config.toml
n_layer = 15
d_model = 192
n_head = 9
n_kv_head = 9
head_dim = 32
d_mlp = 512
vocab_size = 2048
activation = "swiglu"
norm = "rmsnorm"
norm_place = "pre"
norm_eps = 1e-06
positions = "rope"
rope_base = 7360.0
rope_fraction = 1.0
qk_norm = false
attn_scale = 0.177
bias = "none"
tie_embeddings = false
parallel_block = false
init = "normal"
init_std_qkv = 0.0358
init_std_o = 0.0
init_std_up = 0.0358
init_std_down = 0.0
optimizer = "muon_variant"
lr = 0.00577
lr_mult_o = 1.5
beta1 = 0.95
lr_head = 0.00511
warmup_steps = 200
schedule = "wsd"
decay_fraction = 0.749
decay_shape = "linear"
final_lr_fraction = 0.05
batch_tokens = 16384
seq_len = 768
doc_mask = true
train_tokens = 127900000
steps = 7807
dataset = "wikipedia_en"
MLP neurons of a small language model. Each row is named by its layer, matrix (gate and up: input weights; down: output weights) and neuron, and shows model dimensions 0-191. Each number is 500 + 25 x the weight over its row's rms, rounded and kept within 0 to 999. Numbers have three digits each. A neuron's up and down rows have the sign that makes its largest values positive.
Before each neuron's rows, "fires in" lists the words (lower case) most often at its 100 highest values on Wikipedia text that the model never trained on.

fires in: "up", "had", "has", "have", "upon", "down"
L2.gate159:497470458541482497461508513496509479460520504485521472451476463496524490496486489504506439516468519476476464489477485547482506504468534514533546494510524504505474514488443516477473539492545538470517502471517497523512517471472534507497505490462486490503492468536497490477507500475463492548547522510531500484489472467474525516514526452478495566510532508503504529484477485497466508461531528497520488502506542517529490489514501521490496501479502541479474503456519521476496482461513476522517500517546525456497504485526497511517480483529469537488455541457506531521495491557512518537
L2.up159:465522533558505471463502461529488518533499501534463530534469498510522492517505511480493464507434516498468518479506453473473451501446522515488515512477493539555508484522476495501486524516491470458468500500546524533473526493517479489485512527522507481513524498479477487484512464515487523490504519506485460468477482481539463459489464500481475533536492507508525517508531519500473491536499510479515483513493540470525503506518491512490473497488522470462472495517485481486501492550530504492486488563498546504461468517526560531502482466537503509497505481510543529504530480494497538548
L2.down159:487534509540509500455495481521480563526483492527501487526534467536479489511511473532493479531479525481496525466538477474448459454500513482458465470437525526509502498511487566528540471546511489499493480474529525473506490487522485500488525516509462458493537471452480482496502497465476476505515526508454506520533459513532520515542521492496486527541465540492503530490505503467504483513499513526516467519475509502549495513528508518494502497461510516486539480523471528511515527505481497520527514513506512508525495531522526545520500516457522512531517476492500456521525497481524539529

fires in: "born", "located", "life", "genus"
L2.gate330:526512481486531505474492499495531488508513523504491491456468479462506499485452525519511519525537514560480474539543506516493517494500545486493512532484512511515435516524506487520461485490464477487530496554469512509459478503483520493504498525484480477485496464537500524497493508489494465530478486487537448478521499515517461434455519496497480481522513481512560476534469541511478475533523494524528467514491530516524497523541491528528503473487437494519525529558505488488503536455516547494503519492489506491507480472501453508479487506502491496541504475476515489515460519486521490449
L2.up330:466516466474509480488521525516501456469504518517448475516489512495454519485510510496537501500534464514432527515494488489526510495537549510449519506502490512506478498505498553495507480505438475479494483524486509517486534543544536518522486484477473481475460480508505484476498498520487476524512547485491466501511517521489478521534529487530504531557542554513512516509518525480494483488454488502513450525487492476511510479516540565520506483465459506504460534492532504483555555498514487504510506522525538519498517493526472504477477510502517552479461486509514521469492509476489520497
L2.down330:437487462449527473463515501517490470473491529540458487504479535513447529472508499509530528504521447512445489518494454494510511513534528523488509502523507506517475493511499542483508490514451492469509504511482491520474533520543530512520480484487502517475495480547528479498484497527478474523531554470488467500510495531489470517529510467525504521555533555496517495488540508495483492485467486525522482502474496487496532498507521527557495501476409492499468539502517528489555528514515511504510506527522521516482513528522476508488480516480512519479452491494488503474504525490471527491

fires in: "it", "christmas", "sources", "issue", "issued"
L3.gate496:497516540519542527509517488486502508524489538522517505497496492511457505506542513512522529472508472504505525530530490509519523527472478509501532503522469499521512472503506499485505513498530509529477481531504488445526502528502496479487512479474491439506486503492519476473503519517500540538470572478475507529535514529519436534480543500498506518491500485534463498451490544521455510443489489540503477484472496493467484461510509532467546507510471500486473522478493512481528496445470516535505491476480458510504482485507496509490477485514445485447510490456512506479491498592510516514
L3.up496:514521521500530518494510454502505535478458523531496523478488518504442493518473540494501511462511424531485512499518493521511487519468489482496561472485508508526454471517470504483471516460502496517487503532510486480520472520488503512458483513507537489504472520464493538452541510479508487564501497500494499466497476525507466513509514461505532497472525508516474471483498549546448497534481494513497443492481492521475503475486495530477535512537473496459450499515504495489479462510508494493538497503492515515514510467519519503504462469545498486502519462457504452483516486557488525538
L3.down496:551511523487527457494475482515473523492502518503512513505502487484453516512505544502502523481496517521490493496420472484489484519487471505512538507475497518499553524535528533496480476532461505509473544502535497481494495506487536523488473468528471490536509471465480511476487500484483495513510492494465540478532505526477514500453486520499513540463512469481498473497484505533510464494483532517495503473497451515517536508508468581465464539485490506496449477499505561498471483523494484513489475507486556489492503468505557498501453510505496439516504547487467529477485496515536523493

fires in: "it", "character", "features"
L2.gate7:519536526499540536488480507502518505523524520532517498528535532517522501463474432478517505488504470487520480530478510483454485519530509515475527503464506489513512457480457490524433454467477496513519503474564482512486486486495497514462507437446500501463519517449470479483480514498489510502531532534500493525516482493520548492486504522479498485497513512492519509505492497525517522489508474506490452549510503519470502477513487503546462460496446482454509485518449510518520507472459507473505495484485534508573492526534532502509497491497472499488482529499520534480500504507531485542
L2.up7:445491467508500474524489471479495493519487468527463491470502455497504489537534475491505525528459469481475519476475513518493523509481493523498496534518428531529470475527517501481457494489530494499487519516473469505449485508451467555511476516464513500520469464503498545512516527483459508533500529490474520510482510491540450494522520515475503496458485503502482520478531545499489439492477517475524513471479471530472474480504521490498496467523486524492488519515519451443506462490476541503485521504481480470501492485505476505458487513515454505521465468482459495535527531538478497502
L2.down7:525535479523507493451470481476491508479480498540529530491475542493506522486493482515542513461486497488471529539507521482522521511504460536483506514490502505494513534491462501500433450481552485477497562453526508508483547498492512526455505483489488515485557481481465516528490507502478483478505494522489521491489522515480526497473481463484526549501498536504498524471488475474491508471475498482504467528504492524491523427465523509514488497524458522486521501512494519519547499497463515475505470520489522475508518499523549467518564494468477495447474501501473482495532499536543493537

fires in: "more", "australia", "a", "kingdom", "germany", "india"
L3.gate284:487470474523489491491514501498501504466510513461481448472441511510503473490532511500529478507494527481462496525483524512503536489509490451471486493486515566470531483553509459470475538506493505562479498482517511477515466459510473537498505495498537499491515510529500511523495506447487476490487536511479526488513558511504467522492475502473549459509489475461487486486493484481559500482481546485509508529490510486497485468488544480502498460486476504512548473522517461479462509479517544537550514496474500520479497486502506480515470507477470546510495553456523534498478543492481500502
L3.up284:513478469475531516479507510531486467433496442513543530508504446480507497498486509491480500517508515496490470516486495457500549507513526480450513520509546499511509558525505466470529518506487480519509528491506500495500480503494467533474469571495510471534497498497487470520498470510509483544528502502508491452498502518491452524514476458500514483489480507527496467521518478495517493465501478497471464518478517535536530485515518512482543499465484497554482447479530507510490501538533513487531477467464529498467492486481514485488486475474443518538474530474502547468482552490517515486
L3.down284:534504494476523523505494464495463514494521476465525543498532476479552494519482506503490484495516527491522494506465465494501531489545510479496542479478462465517473525489508501436463476478487496461515453487526495492494438512467491508520456507518479481521469485486443493487487506534496492501549535473494493505483469476486493511476492530530476538505517584507510472533502540518492502511517469498477501459506488526486467524516491474481470550503550476484508467486504476497500522520521474487493520494501528497462497490502517515514535509454502507487513465549525520536517462466519557524

fires in: "summer", "continued", "following", "such", "confirmed", "year"
L2.gate224:527453511515510489535495525485491480452511497483496500483487504512545484506491509524503511500463542510497541497476533549518522505472491496509522463484451523504512468531525537508539503492502511502510523472506558532508527454473483470512522510492528496543507494474472448481516489524509534464523489486523519533520516465537498512446541517512531524494522505536455512524501495491525529482481521506499504525498500486453504461446489451519484552526536507531495495461585497514502538525477499464495496533492486482485498500495487533529513500472482565475482498514524499510532494508517510469
L2.up224:465486485495507523529526507487491467477475500518483569485482515472518489520467486556518517506471522496507507553512531550514500525521518480527522499506490517495464491499493519463511498500501444501506472496477552511500493499534538502524508502437535487489525479506506468450516511517515521484524473481469512543498505497538486499473521516568508528497512491524483466500450537466507546490484482511478519499479493526433469481493471504509507515528467519569517479474538496542457536480504494487530481525484486457472478453466492514510510523493497485489513481470531525500487505510529480469
L2.down224:466502486527499509496499519531513468458485469475516545479460531458527545486478497547538495489456505484485538556483537517508484512520467475480512474485451498516512493482509522481525513513483451487510500505511533499553508484503503466529504501484511516524526496497497468433544496504478519465548506511483487500511503469558502518473507527525522496504519504537505523504453504484495515496485492491520522534496504530437507461485479491523505524496500471559527480459556475531481516521465493472538496510489493513470459449511501523522518505475470489490473516516504492498505555482504508453

fires in: "has", "have", "had", "green"
L3.gate192:521518515551477475504552494528521441539494514492491561468483500490519481483511561467500516509466510527509515444484540498500510528543494509506546467514508510480482555534473497502520489496497502487499501509482526494509488477492462474481494481500459521488438510498463492532486453531475452452512513503479482527505481502494494459481518515466516496555498531498505522503510518477509501503503521469488492512479559432531485526482510508467497483497478485509485466491530484516505528478539492526487491506491517486487476489520522499482511493432510518534517505483517567483503484536547494521
L3.up192:499501516490506453460509483521543442491506499488485530480532459444522512532480499494503434499472502571483483545500493475506504485540512487474506507476524479520468519510482502527475522501514534499499487512467531466511476510476444485515455516487474501526470474503499511497491471538474482504514511487489543533519493508481540475484507507448514517561500520516509505509476509505493503482494509504488480498520559492495464521516517496544500523489493511494458504445536513508487462485544491497526444473475526471471507482563521484492515506477492507493513486499524498488487471557564487524
L3.down192:493480508516501472490522526509477484497479505504534488527469508520511507477508514498503507503511497509492494507505524516492555505505516489491496489503495545495531491518515527520523431472477517547493553499542490492493483538484494479522516522509491504469531474503453535537489501528453504469493492481522510518533499468493464556499529462451513547500509495506487535495509502565504486521550489477572510548465488504511485474513495490497542502502525493486513496526454456479476504542446512485492524541525524466482483493464463475479498503475455517478458505487507517528500437453528530490

fires in: "family", "number", "age", "live", "life"
L3.gate457:458456517480495480485498517496512541485508458516465500458543500496476466450503499566527522549505511495489519526488535464480536437478501543523506500521485517449490550529544516497510519500508484506555502513481497507489498504485448516497527513509483490505508473493529549490515447514491525441502509524498476508514527524488513526488507496505477485490520443498461493467470521487511507533503500526491481517501522544453510497513469494503538509516461512548478507504518499514499517494507535510507471501474498560500472493526497470553464504464494512467515461501518482507450467511524511490
L3.up457:477494507471509515470489488474452525504481540506484542486526525507451476489490534500498504510521485499498468524478483497507496476459483524500541459469543495498508465496483473486502493473519465487494535505429499508582495509525482520456477485506507491513489534479510528510503507452504507488510470515492463485488496549483512500488534510523507500455585468447461470507481482511497473512477484498530501533506526507486505481487531502442498476512484482481483464521525482454450521476519523465481489496515453537492516506517524505526506473510498503509513477512543519464478481477449536509
L3.down457:488450506539483486449536492498451505459484486543486527481476503539452521511488514495512504497467470472531474513494478526497454482517483532497522411473518493497485522489498492502509491480568480516523504542453523477540497485499507489487484497514509468468512508480552546486540513495521460526498461495473487481501460540449505518489504503483472533489538503468480507486489500469516495504497544534499512550523483465502514470489527515469485539484484476508500496495551513453542492512507518463511502526499484457480516507501539471471493519507506487498528461491479510513486471463499514507

fires in: "company", "band", "video", "and", "rocky", "model"
L5.gate248:496516565469494519496502507505532491484477517483498568508519495502486521463526547531472532529487490493475459490496511484463493519519535511542488548502521547481538518522502486498479474543503493543563563520505464462514461484469500491475512532478515502520506460496532478497506490472499472552473520528509475480478502519525483493496523473483453481499455469490472504509448463523499495474488525479457532502498533501489511479498495497478480477532480472500514509501506507463515516524505524484526525498451516504483499544499509567493499489529486522481473510529495541473510449493510524524
L5.up248:550490491480479484470502523471494578507478489498516512447525526500501500497465491498482505514518499456496504526500460506476489476484469510478545498483551462510566495484479491489484525506496482495491524544504483554486489517543438511541527495566536514501518514480548489506474482510492486498500526503493500506492512508495478505468526526482511501510546544520535470512510510505518543525496523555484513527467494493542481513494532482525502473510476514450472473466488469510494495490464454512528471541469487500534547460501526489526489507470546480475492525483499532506530495494507487526
L5.down248:500474492497483530463487521538501538493463501492503503523540543494509503503496503487513465491510520489517432512531519500515467510461503500504475495515461519526523502562468510466508504527488508504471506482516458529497468529510512489484491506495493517466479542512434451472490458509513498557536475554458506482516507509501535509489515463506494538495496496520493540464527473520501489519463483561529504500513486513490518499503498474460499511499478508478541473500506452529427506504545526527495516524485495478505524546518518466489532481490479492489479457455497529504526511461527451494

fires in: "such", "one", "any", "following", "same", "these"
L2.gate500:495549510465487487496513510520499464515509529486445479525529510466481509522510480533532460528473517478508465506521497508498568488510514487492485457429471496508462504476544495495509506512505484517567548527517489483435520483510480480532498489475540480477491483482516491494497533526471548509506517522487520518523511470483466485516510551474499476467474461468498474492510500510544489517477495528512532514498476502460529503510504524488473472559464502517505441519501471511534508517459500478502511514478475501512521497496511499551542512475474467522548511488494471525508495526502509458
L2.up500:495492503470494508496538504516504473513502523481476476531504488451471485511495540500548506516474482462481465505529557507497556477474504523500488467433484471514457511457543494496516490492496486491542507537526481498476523533481468490542515498460552492483493519485539501499472524530491555518516470510484506476517514524484495496521489561494507494500522455493509531502492464546533516512460521516509548478505478478450507463505478478486469474560469520517518462464473464489539527517462512472504504508508488511472508504493491498551531541493482496503520483491507471531519479496522488479
L2.down500:469477515512498499497514464539498433526484490484469500510496509497506488495491541505531490502479513506487490463476530491439552476492473522447537496455498490529497462437470515506479464486531479532555471536511513527482510517482476523523501492485505490478531506482504480478458524479478492501507479436525525483512515486505483461522483545540517494516510529452528526445495462518523520529487504496509549524492469529491535484522497476475482462541478527515498530471492522494490504511521477506476491455500470488494533483487507517526493508501464496522524510456507463498547471525480523525

fires in: "before", "born", "me", "life", "supreme", "while"
L2.gate76:495529491488510487475500524477524479487462495521491470527537489503490523553453520499512487485543492486545465499509480470489501531490503491459491510430542504474462502463507488490507516464486512504528477470450486511488498455580488514488479470519497512476500524481492479480534499505503506571495516468466488459501492511496535483456555479500504540515451526516488462502496532521505498493466494526527512499496524471495539515482477503519496508474450586501486476495491537514500509474499528525492501488491470555522528479500492500516486470473490479522533496462456507506493490507497474520
L2.up76:484498513518494506499511517492539445514511494505482505519517504505472529476529490459488498511467497487472482474485433547506525510526472550513516493514516491451526480510460503489507541486514486484534509464456480522496493469546500561467501451518510484521495458488499501516516500511513466517520527528513451512482507439475518484520502487494477536527471532525478481480482539496429496497496513455463474539547508509516531511480522480429504509457541511459462524527543528480477490486510496483468488512506514512512496516522536505525472465481497490511519515496510541489508489484505488523
L2.down76:500558481471490527525532504484462507511520500521497511522505497523547454512513511493523491472480494538496495500523510536547447456503563515498489483489507510459504525545456499524498470530490521536530504514498469530500489474498488516518530482513536489551540485488480483498521496504495468483539514540514468525473512504443500522518470488485503506504516522493468496442493497511477478508516477489450483567544484489566517459527516482510486484462501455473482510510506516526487487546523492495510515515496533501455497518506523513503444537480498480493505489524541487522501553507470504500

fires in: "january", "due", "found", "august", "open", "opening"
L2.gate1:466524493464474450537540472498500514523473472484491499504530507496475541499490473521438496494455524504552512516507474496532454482468440515508504466527463509502482469521484500473511532490500414485465516476492492503531477495492501511493493479492496510493491455470498556498497513478535513531489497534481562559464510473501490475510513496509449486508523531493490501476489498515489474543501515535541468502518550500510499501480462511506503462476508505511515525504488515548487496497531475488566506496499482500543541484508512526480502488468507460467510469527493480515477509516511485476
L2.up1:515509515478480440543492495500472546499496455512469461521538524504533495487508499500485552467505560530534496528536518473517474485530477481499482492494469485470482505530532462500473496504489463475441516492491494481533481493518507472534509544540496493545473490494503482508492504491498485472499490526479524538472527470463487454525505482494465469490505498509507545458495507509527499512483507535495532481477488494505469526504442493511508540512501520487492488513500515485496491451472460518515506509553484496502534535446491521496483478456473515510507456527445473498499530523555468477
L2.down1:516546488517466462525514458515504543469482514496501505479527525527561538537480497532498516506488493462527501504475500510487492494508502492526526482482509516515506494543523497481538493518472486452419512499467493457471496550503500481511471480486527499514517487524508506522518519516486467489529471488521499537498516500492524528494461508505423479510481520503479479503540514510530486556492507518538475504489513523497493536455451466507528528475463502519477502509501501494465488509516505506492452483517509489508485546466457511470543485439512500439540520463489501507474522485493534525

fires in: "company", "band", "group", "groups", "former", "club"
L2.gate61:449546534476495460478460498496497509492506495551503471507528527511528508491522528494530477495506511498539512480517522484526538483509512560477486504485470503526489485505516520520510457540518490474475523491486490523523504544516513490489513487487480497513477531474498511516507506513435519555535505514484492464499494466512525472455532453486472501477479524438511517503522488507531513470539471505478477506549486492512495513434457481466473474523471513483503479495502506488537479505504499512484477525457572512545506512505547496518515460504529516485487519508490465456533476521515500553
L2.up61:497501469495469505503476488506464542538464526482513506466473503471489538519489498494451472481541495467475448540505454474463505518512479500530517483482496515493510473538457441519522555509551470510509534536533486485489498467509510513484460494510521516504496527502499518485556546483535485477494536498479531512468498479485473496490552483510482541483506533513488448495503482510471436452496521516499555493494488514499449430507491480480485479486493495495454477490521470495495525483526478500495504503509483505533534491507501500528524476478469508511499529525485513492503474509476523540
L2.down61:534488491494489531477517510496502533538468535493499475448461501474509498502475490496463494474519501462466434551507489469454479500498479485534541454474537518487498489536419461476512534493531476487497503519530481495464480450495515535514479494533497499486533532495491501475542524503541452465445519505485512522462462509503479512480509492496509537507506496522483458518507485488483494468471499533500510512477510519501467467516502521511485512488489476516441471454507484522468514503530453494486501482499458468505537537503524531485494516493457514521490520514498538517495472501486514515

fires in: "there", "band", "film", "club", "game", "company"
L11.gate75:505458484543504471489486493465465520517465562489481494536537496531463532493536527487540459494502536528496490498540480508530493493522516520500510519500503500541484545514510500505500494492433497493495512486527491557483486517518536503520513481539481485505555507535462493521481493519517493497453496487501498487516488526510525516486471464488467496474471493468510524495434504498518509468508479515456491513518540531494519499518471477522503499479489534426499497549474499458481500505542551483486505532466546478548527506468517506546528492481492511504538527479479503493497472483523513532
L11.up75:525503527498451544486489531507520505498514533504452536486514436509508486549478467528476471517493473499454494477470484470508483495507480499530513447489480515509536491532455434498478507496503497532521530494480483509509455467492458512480491511501484455473490494495524508493481506491479503505549483493543469559507509514516474448487499518477508520500513504475510512528531489553525487461522481503507468491472470536495445545511500503490499493517515494536491486484543495455524494491528451531490504501484483489503487534506511537476511486522476539552538534505544503495509479507469479460
L11.down75:525540506498462490501495542511499492508550487494475522499510452574499478506493494484500535506520516477470512489505527556523457450523513487464481495475513505504507477495511497507513512514451501499490502473513505494532433486500483501515480521500544474470447509515512478479475507540489491525512495484529465497444531459519527470489499450487472510492483484481493461504495498498502460508529526503558492492498511481527544516532510474513488460507477480525511505526516500503451509470526479488467511539523513503496581500507516522520530486474470463501508518476556531491488561486474482512

fires in: "time", "me", "mexican", "day", "summer"
L3.gate446:511492467518467472521491524518540493500524487449516503499515493478475521496503518545519480476477492464462520469508434547493500441505502503480496480493521498473488499518490497481546544486509448476537474501481484496517461459521448539514476510493498461502496473524510503516491474554492468502475535535519465513494501524447482543512479464542504512506503511499453483518520524469466439489502504497517448519549524503528540477529536518503514505484487513490502518507524493504504502482507504457468524509562495520495496542509504495510458520445502511489518527527497474517514529479498466514
L3.up446:475502506529459518495493509489530488480508475484519500508522483475504498522495495566496477482488481491488519496537404527484497485505522473500531510466528485487494480527483471464523550492522454486523475486496496520540495475506462549503477505507502465515485489520522513519512458542479420508477506513481456519500495533512459527506481502516510534531493499478479481505510505490442447505475485523521446518550492491517520460514540499529534537487499515483489514480510493505496452474504532474461527511528510488484503538537521503523484518438543483527515521503495484490474510483484491484
L3.down446:524554552462467509484500514503500523489515480491501513529491512508491480441497519490489491494498466500530479526490444547483485476495596477546493490469558486492484502534507475503496517477527497515514474511501519528535478471482477464525471487500511505515516468500445482486506477521503481492495528526519449546506459512442516537532532461549542507506507514474460508497488529526485510520475492515504485508520518482502514521501490540506512504480501494477468529497490454503533527542485524477503530520531508502467458538504503486517497563515523477499533515462502516514465499483488499494

fires in: "born", "based", "died", "personal", "located", "life"
L2.gate315:560535445517525482512532508490529488490516511506458473465502506465494541504440497537495498483460486487458504501520487577491463495494518529488520498517511498546505501474484535504508504527465523509551510508467542504466484483511456499490534501476470479477501472515512519515490480517467515482500514521547462548495479508501474466491455487545493507446513486541533497509506539487440473532508479515522474493528485492535520518480508494485503490493440513456486515529469529507472531497531536491493467514505515525524508482498525494497464457489490488479521476472515497480466495505518470506
L2.up315:494530517502468482511472492536503462496466455522546492493484500511527449490505480501499478507495510471542482498496459484526528561495505476508519541463543545518491483487475498531478511504581511444478506470472514504484495501531509457471460501510496483539465508475518497499508456462507477534502501513467492528537515494465493490510500466476474478523515534511501519520504550478475494513492509542499472487526517492507485542491511562528530481504472471465482510513534514497510494521530514504465501510500523492502494476529516513420543494518530482484512476508546510487468499530457480497
L2.down315:509523489505463490486485522530495488496471455499568471497496496506497469489489505503517452506482514491552510486518496489543523549505517501532509532490516560522497472507481487531475505484584501469487490469480490503468528530505496458462491519486505516539480532513509513514524471502520479546511493522440492532547492476467487476505493453480473477521509530493509492527494540484465515520480525556506477494523505490482476513523524543505513485511454489467533521516529532517521480556537532511475504511496510517473515477511508507462496487480536483483510475528533511520470518526440472486

fires in: "the", "chinese", "his", "japanese"
L9.gate217:487515473459465499492443520512491503515466489490527470507505531490481514531440497490525523446502528492499521493531445531488504482506494503548510489489492525489535462449522502484468485524503493486518487516529500511498498507508482471522571487507506555494449500494501502480500563496542476476494486494542473495510498508508490502457506483486519485500498497516508480529501532481499459546507508467451470498551530494518478494504480496489497474455509465526478571526501459545506506489572499504512472458482491502473474511504512485500468484532471463503506493520503493499506437471500483488
L9.up217:593519490530493508505496525474490472516501478501490486480527469505464507482463480514480471486468512480460497528504527478460519487516513512504532554468515501483531479516501517528498506483526545488498529487520518503521498500454456527488496529529565462503521497512507516514537483512528534503477503475487502523473493485479523471492504500498474478522490496489493502556491479531537531524543511496472477487476496503529496515522442497496450473489465497504532506489501502509490510494483452528529487524523471483485501506521507541525538470440466531467546475472489549506520490555524509543
L9.down217:488491479479482539491490481472457529510528481420495523513521497472504513535483494505484496503488473533522492522519497450477485479462466537512454522524521502518512514514465521531496526540545516513510506432479482520538523509535531539469500516484506528502496498492473507482473529486530520509513498499524542530494460480499479500522531487510518492473528490549516529488539517512467487495510456517536488550529497513548472512449506470482487484487575510465447504505503525512495504497534505514469481510513514535485476527543486501443491483514501492503497462515532529532499519479503494473

fires in: "time", "number", "years", "age", "quarterfinals"
L2.gate122:550479503530528459529497495460511487503497473477498468493514499474470493491477463523510524517459505543552490509493490535515473497464497541558517494503482492468511489499472494498499477511542494492528521486492521499514473495531476496542489503492503510503482446472516494510469527512557485479494512543495525533487487459464502478493504491511505493485534472489478461507476546478480511473439509479490490479557506507475502476472483501490518509515470434503490518444484508487479504539514538498488510437488472506505490529500488460493460495466555501473534526495510462484441523453532497504
L2.up122:477441508496522480556513475481512504509497505525512457527505505500449471472512466550512548530418516569520486511476527509511505496474474544519508513519483495462487487488459527503539499492491460487499487497500503500512497521497478485495489520524472500529474475506504496476482513506560458478480529529456514538465446516454495475472504474525520521489509475503457505498512511490506484503450517481499509456507536499486511477507484494510523480546463453530513521455459524519512524526481513474510497454475487519534504528484488494488504524483521539469521496516524478508471518462496511512
L2.down122:486518534526521467552507486469529522521475496526528505506498506536464496504507486535510536523448499531522488537455541523508511485525502519523524512538513461516497482494453555517528507520450476477497513503494492540536491504486495512535477514541461471573493471527518513494533496518491497507498547517461475500453491482484492493518519505530464528486485481486475510536470503472490500513483522494499484499539523506444516474485475484490530494513462448490531518477481522515489526528508512498495497441517474515508500535493472493517485545457574529481516511507528521493517535500519488521

fires in: "former", "national", "public", "new", "local", "original"
L2.gate435:532471493491476511514454458508464515482509541507490491521552462483498524510488482455531508506572502487487524472548476505525494514506484529519482503469525480517526522493438482521509495513532477486501519511469503469508520521526506504500506459545521510508553493521488508509522512531499437508465500515502500526488505484520455484465522479454464495466519481477479510512497544515509529462488509517490486535540514488512425508504499500567482513478488458484547497485507506529515504540523461493516513516488530521523514516518523526497484447519474504511501489522503494482460528467549526492
L2.up435:495471503503487500554479504456495517476502527511489510501539464502522510474469485459507497500529530466471510518515496506523521537483481564521488486492515501494551478530462496511510489532541476493482543483484504457530528516532520502481520476562498512537549483532504522505525509503519472489470495527513531515529529487533475513454527510476465486488521520492443483533506523531511507503475520553548494500521505488510431443478479528549488509473496504515531495483534491481487511529506496498524512528509513501476507487553499522503473459512462490517508509541511503479485534467554505474
L2.down435:475483497457480477546463488486529526491480518510470511482488502511539487492506487469475511493476506482482487521500490394487521558525495544521515460524492497493527480528530516503454507502503469485488495421486532440500501485459515529458538475535488503509506492531532505500536484493487517494456499495502519494528491497498534552507499496510503484499510521511446455545488504520523508543517505543537505492478499521491490467507498511509497485541476561534514499463521502499492505545486497540458504475513493434483511479500532518502489520464493486500530499473476497525501487497494498513

fires in: "when", "as", "story", "other", "brothers", "brother"
L3.gate150:436479502479473498504473498478511481502501523487482486518559502491517528532484514464466531499557467522521508528500464532495487471488477511452496508476507460470523463480539512489517470463492508485523522561530453479514519490500514453534510480503498530507510542528463500518469528498481548469514508503494509525482496509515541470501532520544450498510515480493463496523488485493523512430491483463526480520523477513465514472526540489485472514570515461511505491474526486490500495544484483479479491472490478546480487473476520486516489515526536513486503490510473493516467522481521465495
L3.up150:456501516507486499516488535510477486513524495484498517503550510520508530517447515472494524509541462523518530518483437509481498440479492528436470516475523449466499464494546480487498451474477491528514557534507477485490506490466498480503500494487482533518465529492525491522470495518487508478494487502490499529503502502489540508515502463544475496518531493509467495523498463518504529443497485498541480522534482494457524469523506508497485498513524485509471525458521500454491491533475501490504513467470484557482543487462506522506462491517519519507488466527464469532459545502514528531
L3.down150:531493507478457502494496481485477475503496504535509484454499508535472471474515517515522490490490484490479539502469490506514509500552487488496506477541520506497493497512533443494498473556507506528492540471470507532505527540550512499465458497490444501483456522533516469476502508493477507502457530523514480499551452511477506542513468504481470527452515483525539517501510478461501495516515480511476470487517435532468472507494521499512501474466460551494479499495465499500445470562491466497504491513487510553492518482492502490528496506469509533510480485484470491524491514531510560542

fires in: "the", "a", "his", "degree", "high", "first"
L12.gate506:493486485502465544518466506553469502523508477466484486487522548465506514499507472479492535490502501510523471462546518519468500475448509512529497496488491452494494506522497486511485504445473519504483515488503501479541458527473448483526492548501502473526430473528524479448477487482468483512500497493492494479504464501519507496451488502476538540457497498509523555508496515479484512527505502494476488474535458511437508524535526503470472494505513496551477496491541519518538483501466503498477484502526493486498495483548505472535483503511466530516496549494535530481468445524486514488
L12.up506:516522452523464492524506486456467467489525469527548468478510523516510506535478518487498523471484524473504517460495499508509465462482468478503539511489514515519503509524537493472529493491500513477492554543516526512521519522465468508511490464546505505495498519504497534464463486462473541476483509514498496491450490492495472498485507540541516482476521492529545536528519512509483459481472523542478456476503466482494508478455516534495488416533536494460494468462486543515509471466483502544512500492504491508473458462497466488503483479481469460515489499484502504519530517525483491515
L12.down506:499508497448553498488475554507487503504517510474527482478519490486495521504479481476504454507518466533481492511505522402462453520529487513487500486491499531448546512483484487488477506510487509540554508477497533501486541482434492514480472523490496542521490520497509498446486516482512491517488463483490515514533477514511505491495539520537516512487486467493490524524469441475498509521505480469489484495519460505540500490531464483519543506520521510493503453481546474499474527469478492491473518506542471502512457526497445506495516523519502491514514471464524524476488510494524541469

fires in: "state", "local", "us", "national", "next", "never"
L3.gate235:535516502497486483491482488471444489504463490462497461498464503518456530495496539526514522505547498427476502455522447544495509508525475493496530496502532483501522475490485472471505537551511505489522507484525470468534501530523510551481491474490541539542494483488469510507517484536515485471481532542466530524527516476525489494481508480548509477474519509532475478527484538504483524491495487501496497516552514494524533504470452523472449497499488502472523494525472496465524477474499550511499495500457538508492477513475507467479468522515481502537511482542521465516488486483511494462
L3.up235:471487474507476474488474515484458517505494491517503420508511468519488519509516514492465471498499528507503504520500486479514500503525528532532540500524492489505503476518494462519518489534487539513501487529482500480496476501446541468496503533528527537532497488458466466540524501515505472516542513504527510505485509512512467499439514522443519499472516509483461493515518508487534498499529507529476514551543493527526481492493508483472453530524510501485517480484477496501518518556506501518530478522470539506474496507475493454606487492504496491508531478509511512454494460542534545519
L3.down235:521492523488491493455435480494500492496510520483521522494502500459490490471498520509500500515533509477543502553472482456477514495522535550531524540533483493476480522508548517495544473518490504499443506485515529471492500480434524467540506514500524491496521514531519461511511480473493476514552477522508540493465489484509532517482548543532511500526519496518494509480503462481527495507479536506461525523472506487514487500500528483491494553511490447479523494482504490533499507554483468570523510479489510452520461517499521502518471495520522520489480532477526491486472450513514512542